Weights of a small transformer language model.
Size: width 192, MLP 512 SwiGLU, 6.88M parameters.
MLP neurons of a small language model. Each row is named by its layer, matrix (gate and up: input weights) and neuron, and shows model dimensions 32-127. Each number is 128 + 24 x the weight over its row's rms, rounded and kept within 0 to 255. Numbers have three digits each. A neuron's up and down rows have the sign that makes its largest values positive.
After each neuron's rows, "fires after" lists the tokens most often just before its 100 highest values on Wikipedia text that the model never trained on. A number after a token or word is its count.

L2.gate462:093125127146135129144091109120116142149109162110108147126102132071097136124163123155161134116135130138178098096109109115147138129123157138075095164135101118125086078099097136124100188108129130165142166119138129175147158114123164105138158157149153119099093106098122153145145143135125112163
L2.up462:097155116117130102107145127065144160132141120139130137151121120103078167147148107167117144148127119136104101117080090136124132098149081120132096091109118126109157145193156145140110118152133103151121116178126185120123122154140122112128133157179164110119092122175123138116130150133111191146
fires after: "e" 14, " with" 10, "re" 8, " f" 7, " a" 6, " s" 5

L11.gate333:115101121132136119138119136123150097109136139124098142107115136085127130131140161135131135118133130102172187098076106159107135113134133112142166108134157101082095102124130084147132130136126133156129142181102105118086117110126141107113136152131101181141127162132119126140117102161177145115
L11.up333:135092104102120116149103123138125124124126106124173158132103092120119116100115139105099120119114113114148134127115150086096083136175143107122124116143122111115134089163156119127106138114145133145116110144184156138122148132152164099112096124134097108166106148129096152134123170185155141117
fires after: "\n" 50, " a" 12

L3.gate448:160126135123112149159126186102097101076170110135146114142159156114107136110119150149151123117098107130141097095144106088124122128150105170145097100098137150119129144140125173145105139093097115156120170084092094172151148107125100156117124136135162157136094115096163116102130098100113115178
L3.up448:087158108111112134124143151170144121128076136104159121141118124133139131132123110158133093128116160119126126147113082140114113123122135106103143128131111162122110155085118144057098134128118138107118104128086092158121127104120127107106130096126122124202149141112160158160166078145122107095
fires after: " O" 20, "O" 11, "A" 10, " A" 6, "é" 6, " the" 5

L10.gate405:137154133134129117099179153138139144144113130152137119100112130157103111141146156138109109123130087137106199087107166129116134132127099168108103137115141075151140137140127117079101118161108147168158149131140131151113139109169095141119134080136125092159146151164119149153147122158129142124
L10.up405:120133114128115164155145103147155119161131169136119096138130085130166159171166150124108107111131149121125155094153101136132106107171099094128100102130134136138109097160099129118134099162110155125093153096133128136088137147141155124174105133126142059086115190140150082132123110128133132142
fires after: "\n" 21, " =" 18, " football" 6, " act" 4, " t" 4

L9.gate429:138115108123091141138147143133148141114152110139168149130096157167110077118107140167121172089136087152183151120131111145088111125134147150128118152157117126171130121137112099081103131115142098104127120133113093131099096112139123124152040130127161136144137147149095149184123143150126118127
L9.up429:099142160073184161101136134139136101163139086074160123141089151160096110160121153075134131130152125117104098110136111124118151092168091112096134099131139120119147167112084195125156126135147111117136123136105129130138107150134115097172115141150141130144117107131135092156134123101102176158
fires after: " V" 12, " P" 12, " B" 11, "urn" 8, "D" 6, " K" 4

L9.gate222:098125086111124157143123120114130142137122048107118124127130115101121129164081102167148125142157136129148135092164151117097166076139131106097164129207122147122077108144114144125096093111116145089139120140135101140127120169150218131128151155137124128135141109135135161123118140108129172125
L9.up222:124127162129162098131132119085158119116149139146123125175161178131126126135084128119172094105135140157102092126120102099138131117124171120112133117148100119095138125120103141163142142171108141093102153134113157110152158083140140147161067126068122168124128101143137126096105174125150131056
fires after: " H" 12, " h" 10, " W" 10, " p" 8, " w" 7, " f" 6

L10.gate104:116079143084174142116142076152151143137149114135146174091153155097147128107150164147135091144128114101129138124155142111137157149129113099104119125103177153137136143081128107132157138154133130113129143105128101110166174152121122154137111113119088143153131103137122126138127141130169139142
L10.up104:155135138080083105077080142132143167104108156149094064127134173124099142110109134106154128133144109128149087094098128142184121115102160140118128145134144130095128123084158146112098129100143154140099157157110127135124115149114111130143148104148135119115119164148166099097148131106136123145
fires after: " |" 29, " t" 13, " n" 10, "n" 8, "est" 6, " T" 4

L2.gate493:093118121112117133130101126131104132062176152116119125103132165087126098170149138156150128130133160139188151132152100117128113135153174166112136181138130139118120121105136122138180127113099137130140110123095155119199134139145162136132141132124120184132101120079101076113106111134154125121
L2.up493:114124140125113146105135147096138123098151077136121156081121114165125111092092148107144143182135147107134140128138139135148089158123149149132113152130101111077139162134102138124133121106152135156125109149133170165116107101116121117103094113145118124165108148141161122159135118091138098115
fires after: " O" 13, " G" 13, " t" 11, " T" 7, " On" 6, " e" 6

L9.gate19:084169131120086159147152153123162132119128128136139135119130144164151116189085136141153100149169118119147136117143144138088097116171143153142134149086180109151100138119106144160128154099085123100110123164157148100120109122092143080130068121118136122093110130093107147155087111133122156095
L9.up19:100128110105157131143168140119107139107089069131121164126066169105141124144134139139157097112122121159098114170142164140135144114141141137164112141136155114115088135136128116140102163115151105174153135099102127133134185127141114096114149149147080142113125150169121105144169097127100121140
fires after: " A" 18, " ar" 14, " a" 13, " S" 5, " (" 5, " " 4

L7.gate334:138118134119141147127135099090111144103162119154101102094137155092120108130132137116139145177122144111166141096142163114108133076135194107134128134110124072137074097149143136154087111128121119152108132168107112111130113121140139078141119184160096178118104124159091184143103145140133159128
L7.up334:124161132112128118099104119068108140110139136111139187095120133097094109103131191155088156125118080121123121080140106135124151148098112146157134143141166109123098115149159165144112087160143122109058155110102106161135158103139134161121153123101149104100089101132155150120134078134154159146
fires after: " the" 42, "," 21, "The" 15, " The" 15, " |" 5

L9.gate437:101108157131115128151142139124145157124128121119121152122099075118129162090098134179131118192136123131143123135104134139138092129112104110129178090105134107095099136155126151095106098135119091155110150177134086136091135065178179132131122083123112142117079147157128111170110130114141100136
L9.up437:098062100151128138116134183133123153112136151174133144120129150127162117137150163152133127088123148162124110118118130145107164146076156170132121104107110108150098159155129100128129099111142069202154132116117103165125148122115096145136185159085100141114108135139139147108149078096122142150
fires after: " a" 32, " he" 6, " " 5, " as" 4, " e" 4

L11.gate446:133084127123078133146152118144080136076094090142148159114115116137156148138124142174183098087127133115107135119172128166112111158143116116118106133147101127116129151151131146146071106108112134143124148116121118142141153129138170105129103130083122133127128132143127122172114099140144148173
L11.up446:083153135104115124137120145133121117129140118079097137147059126131108137134156118137149155172100142141120135148115106119115132093118147121154177139145129165126141111112123114107121063199093123124137148109124128085148139145125148128140117108106163088083125145136124113131108127140165108122
fires after: " r" 16, " b" 12, " B" 7, "ir" 6, " be" 6, " m" 4

L9.gate499:129113159126122183070079119116135062097107129124094127153120116124183085124141099109149143143144135121170139108110100121116170141112099112124162128109135148149150124103122150160126104134143122137117093116125098118133136135114170126124129141109128160134130143174155126084127086106126130139
L9.up499:160136133151158152101148142117198102141154123092142128134134149187128156125181110164091128118153131143100129124179111134121153116125122138134124107133118119138149150102132115091110142122140142161134115111113147137165093163173078165103162149116150120108152134133122151135100105122187115153
fires after: " the" 18, " L" 18, " St" 14

L7.gate469:102134140076132134123169145087125158150077109157171131143167141126156096129158108116138140137157151112143121155142104128095138133153158126109104097165137105107131168144149192102146154127144114153145108099101106134140129124125150155097063095138143125108109153142130132090124145124146131104
L7.up469:111089143141104103091106134144159132134126126137114132146144149137147114118111107133114135114121174154122126110114109106169153095103113130140169156093127150061121140132164152142105148146150125134105094142120173133136124143135097072134151130085110137130110139137115132129157167170112090169
fires after: " the" 27, "\n" 21, " to" 5, " D" 4

L11.gate284:137149126120153161169151160103170167133111107147125121095137132141125130109127126155116103187176158127134151105140179179112098131110162110109146160139142076166145138172120158128154146178109098125122123108120119155117101136142150153144137103168122103129103091164121144163126127104164117173
L11.up284:100132100164130112140145176111108113097098143103100132087119106146136152132158138183084107103119139111126148117097114141143152092109098120137119170092071164112123097146128125113105113115105105163120140127083141138118145083088090143142144154100138090149151131109120104122162075168115156128
fires after: "\n" 29, " t" 5, " B" 4, "H" 4, "ro" 4, " H" 4

L11.gate21:144112173097112152113190115175125102131150123156128141148124192134080138132121119087164127086188157127140165128110116131099128130136137156126148121149136146140072152121128131113120147122087102078142159124128096119131099153111136102100098191119141158105148144153121172153071121131119139112
L11.up21:113128097121100143072099138141128104121199088122097129125128122141099147144126116096130160127129122146124137169117150113147128145126183135181136133140100169082135114103145110122121121118114103114113119108123076169151118114163124183137139134173150141130134094158121125108104113113127133111
fires after: " D" 20, " K" 10, " V" 7, "G" 6, " Ch" 6, " I" 5

L11.gate262:144087164096157146070132144105127156165160117135117158134107127138131181135103117092169147139185138103138136132095128118094123102159114121106134099104134081083125099179118135115118115145124127169113116092115125131119130155140093141122120077146125167117137124146153085127134085108129174129
L11.up262:129140182137128122100087117139145105149125148187144129108142169128091093068072119112088139156149131124126164124144159138138142132122127085165138103120117097149164116140140134174086121133090118156122153113144156157169130099123160084147129148145147138126103101110109142131094116151125083109
fires after: "-" 33, " \"" 22, " (" 7, "ult" 5, "===" 5, " S" 4

L9.gate405:147114145087152108124103132133091145098158160132100107123119135133139117107119137150180135123151152128151140090101095117101112125130140121167088119121140107063134093178139120131150147120089152166100131193127079104133150123128131120113113111096113163108114168140122159150129124139157120135
L9.up405:105120129127160117139139141152089137155111145129156130129114170183118094137088136110120103120159091154100105141134122142105178142128136164115131087075128100131114126159095152087113154116122113106142182139142099141130123147115081142116146112184145104101173107171109134141139128135098105101
fires after: "." 54, "\n" 18

L7.gate197:103147126135125173125137162115151129104131157129117157157102144102117125111179124136146113106176146142157143135113135136140116123112149135086139092140186133153111150160153096124127114158086154102123132151165126139145106110111123160147120123121148131119155176161133165124110121182149154159
L7.up197:105115112129161118124145143167117146184131161144123118145153093149159142118112147133108106146127113113114128115176102111143104110145151099096113119128116138060139108113143123094133172132095131142100154113123095149105125200156096149113139127107109134138161133161143093128162076182157128145
fires after: " s" 15, " ag" 11, " inc" 10, " sc" 7, " Sh" 6, " S" 5

L4.gate464:118111148117151123127112088144108117115128121154136145149122102118139121155122104131082143121163138144130150113103150126104143152132146088088135119123160088105130205095106149139142122120098134141153128108099152114140085157121122146122138149106125156087109124121144161060151093117150174135
L4.up464:086126093137090121113154103112128151114109117125129122164141103088119138128148151139131119145124132120157127098143137130129154088156160149155142150142161132078124135139122151120130115147092102106101127145115119159129144166179124130129134096094123137081149134121131145152080121130121124101
fires after: " the" 29, " w" 11, "ro" 8, " The" 6, " tra" 6

L2.gate140:075153088149108147162123085106129157158122142117134132132089166154149125141163147151158134177152095159154102164112110131142136129108134135150113093182129086134150146108098142116097153128097124141130133148119158122170090089166138117146112110157137096142096132143133150152142106139123123140
L2.up140:111147160109176140145111113115158153116123110153133144150118163136087111157173118135133109090123103172168140148090103125133129110118121125113123130118152116108129065124109179105129125149083139103098148114176078114160165117155180091101132124114122129125105121132133090184111131135134111115
fires after: "re" 28, "E" 10, " a" 7, " se" 6, "ie" 6, " work" 5

L4.gate458:136143132156125125139118114138115114124076121091139094154155129083117128128119137134107180151146123129145116128147114146137118098149179172168158146148175131114141125109163174129155121131102148166107161110119123163133153174119102117124126113087116171084145122114163166105130129112144132125
L4.up458:099165157140097139151119147131152124154160124139152137156135166165142114157122097161103097112158126146126146094177200105127120111128112116096127127094126132098135115098118115081093104144117149132159083124122157136109099135139084104107119167138091130142133116143129191110149160132113152083
fires after: " the" 49, " gr" 5, " develop" 4

L10.gate146:136158106151099134119139124136082137153133097132152131121120146112134154126092128143149108142154094148129127124133084127143158141169125106136141137145115122115127164144170140117093141124104092092123093117118102112185127161100116108132144165148138096107111145153137131101125138080114206127
L10.up146:138157150185130123131114085101123158104102102153172151157146127137125110109116164107101103093129134133148119134155145172151124151133130098141129142122120165131152135167161148148109117152143102160170153103152153113160145158135142098143114097102106122130119159154099127119110135136129075124
fires after: "\n" 24, "|" 9, " S" 8, " E" 7, "-" 5

L7.gate489:162092121105121143169129127104127143099108122119139113136153126157131118099124143133165115145165119070163131134145141123119108098139166135124125138134127115140123117141131146163136134155138156131103147115117107148168133103109138140121124073099117115092099137129143147156087103115080115149
L7.up489:181132149109143146096114130115082121134142102092131134175095141119187112148107116120146118095152111155113115168157097161114151113123139146125133158123121145103101143123155119120111134137113106122096139162095183123111145136109158127086138131113166169111136094148107144148129123112136102160
fires after: " the" 23, " A" 13, " a" 7, " M" 7, " An" 5

L9.gate488:123126137103136181167101120112152178074150086110135107140117133107118098168125115137123143130137140119179109134147120119111132151114143117115144143097136134111101125116105162107112097087110140100131149152134112170116118133138157143132119148150149164153148117108125115152132138078112115189
L9.up488:131116121166142127089130150173140175149119157134155041163099109108141137118077116137134126144162122129145155136112139132130120137103129106093170178096128113114109091160124136140152135093114136145142143120102099099138135155093137101110092164142102120144138140148126106115109101139125134152
fires after: " f" 27, " w" 11, "w" 8, " B" 5

L10.gate82:174115122156163135129109127160120115129124150108126143131142094126128123145172122125143124107134136121138110130166166135140116141137120088179143138151120098120103130117135151115145134152159097167115170118127097107204149149156143126108158162168139108100137109122131154149117098118113118169
L10.up82:124117117091133113124104127101115126155148105086132116121146179139160119108124167112171098137153153144122157159137150131084161166106124116133132117123132141178138128124114162126083119128122136148138139074132094110165100145177156101131110092143178149101133149104123172147074095113134096101
fires after: " L" 24, " m" 13, " l" 12, "L" 7, " B" 5

L3.gate386:124143146152127145177159119156145123120108102194116146107119129163188146146072131137142116107123141122110104135155130132089140139153172122111099114104084133176115131130176121106148117108114130138106136103126116143103138132158123115063118096179113143121151149130135127137111132121167142137
L3.up386:128153088108124065135088122144171100122127144100108106152144184144117115131134124139102169139106100096115126147115141142103138071121106157141159137129104113130140101111135093099104107169133143129160141130142076112138122147148113081086154127150113151144084132102100111097144109166123155136
fires after: "." 71, "\n" 5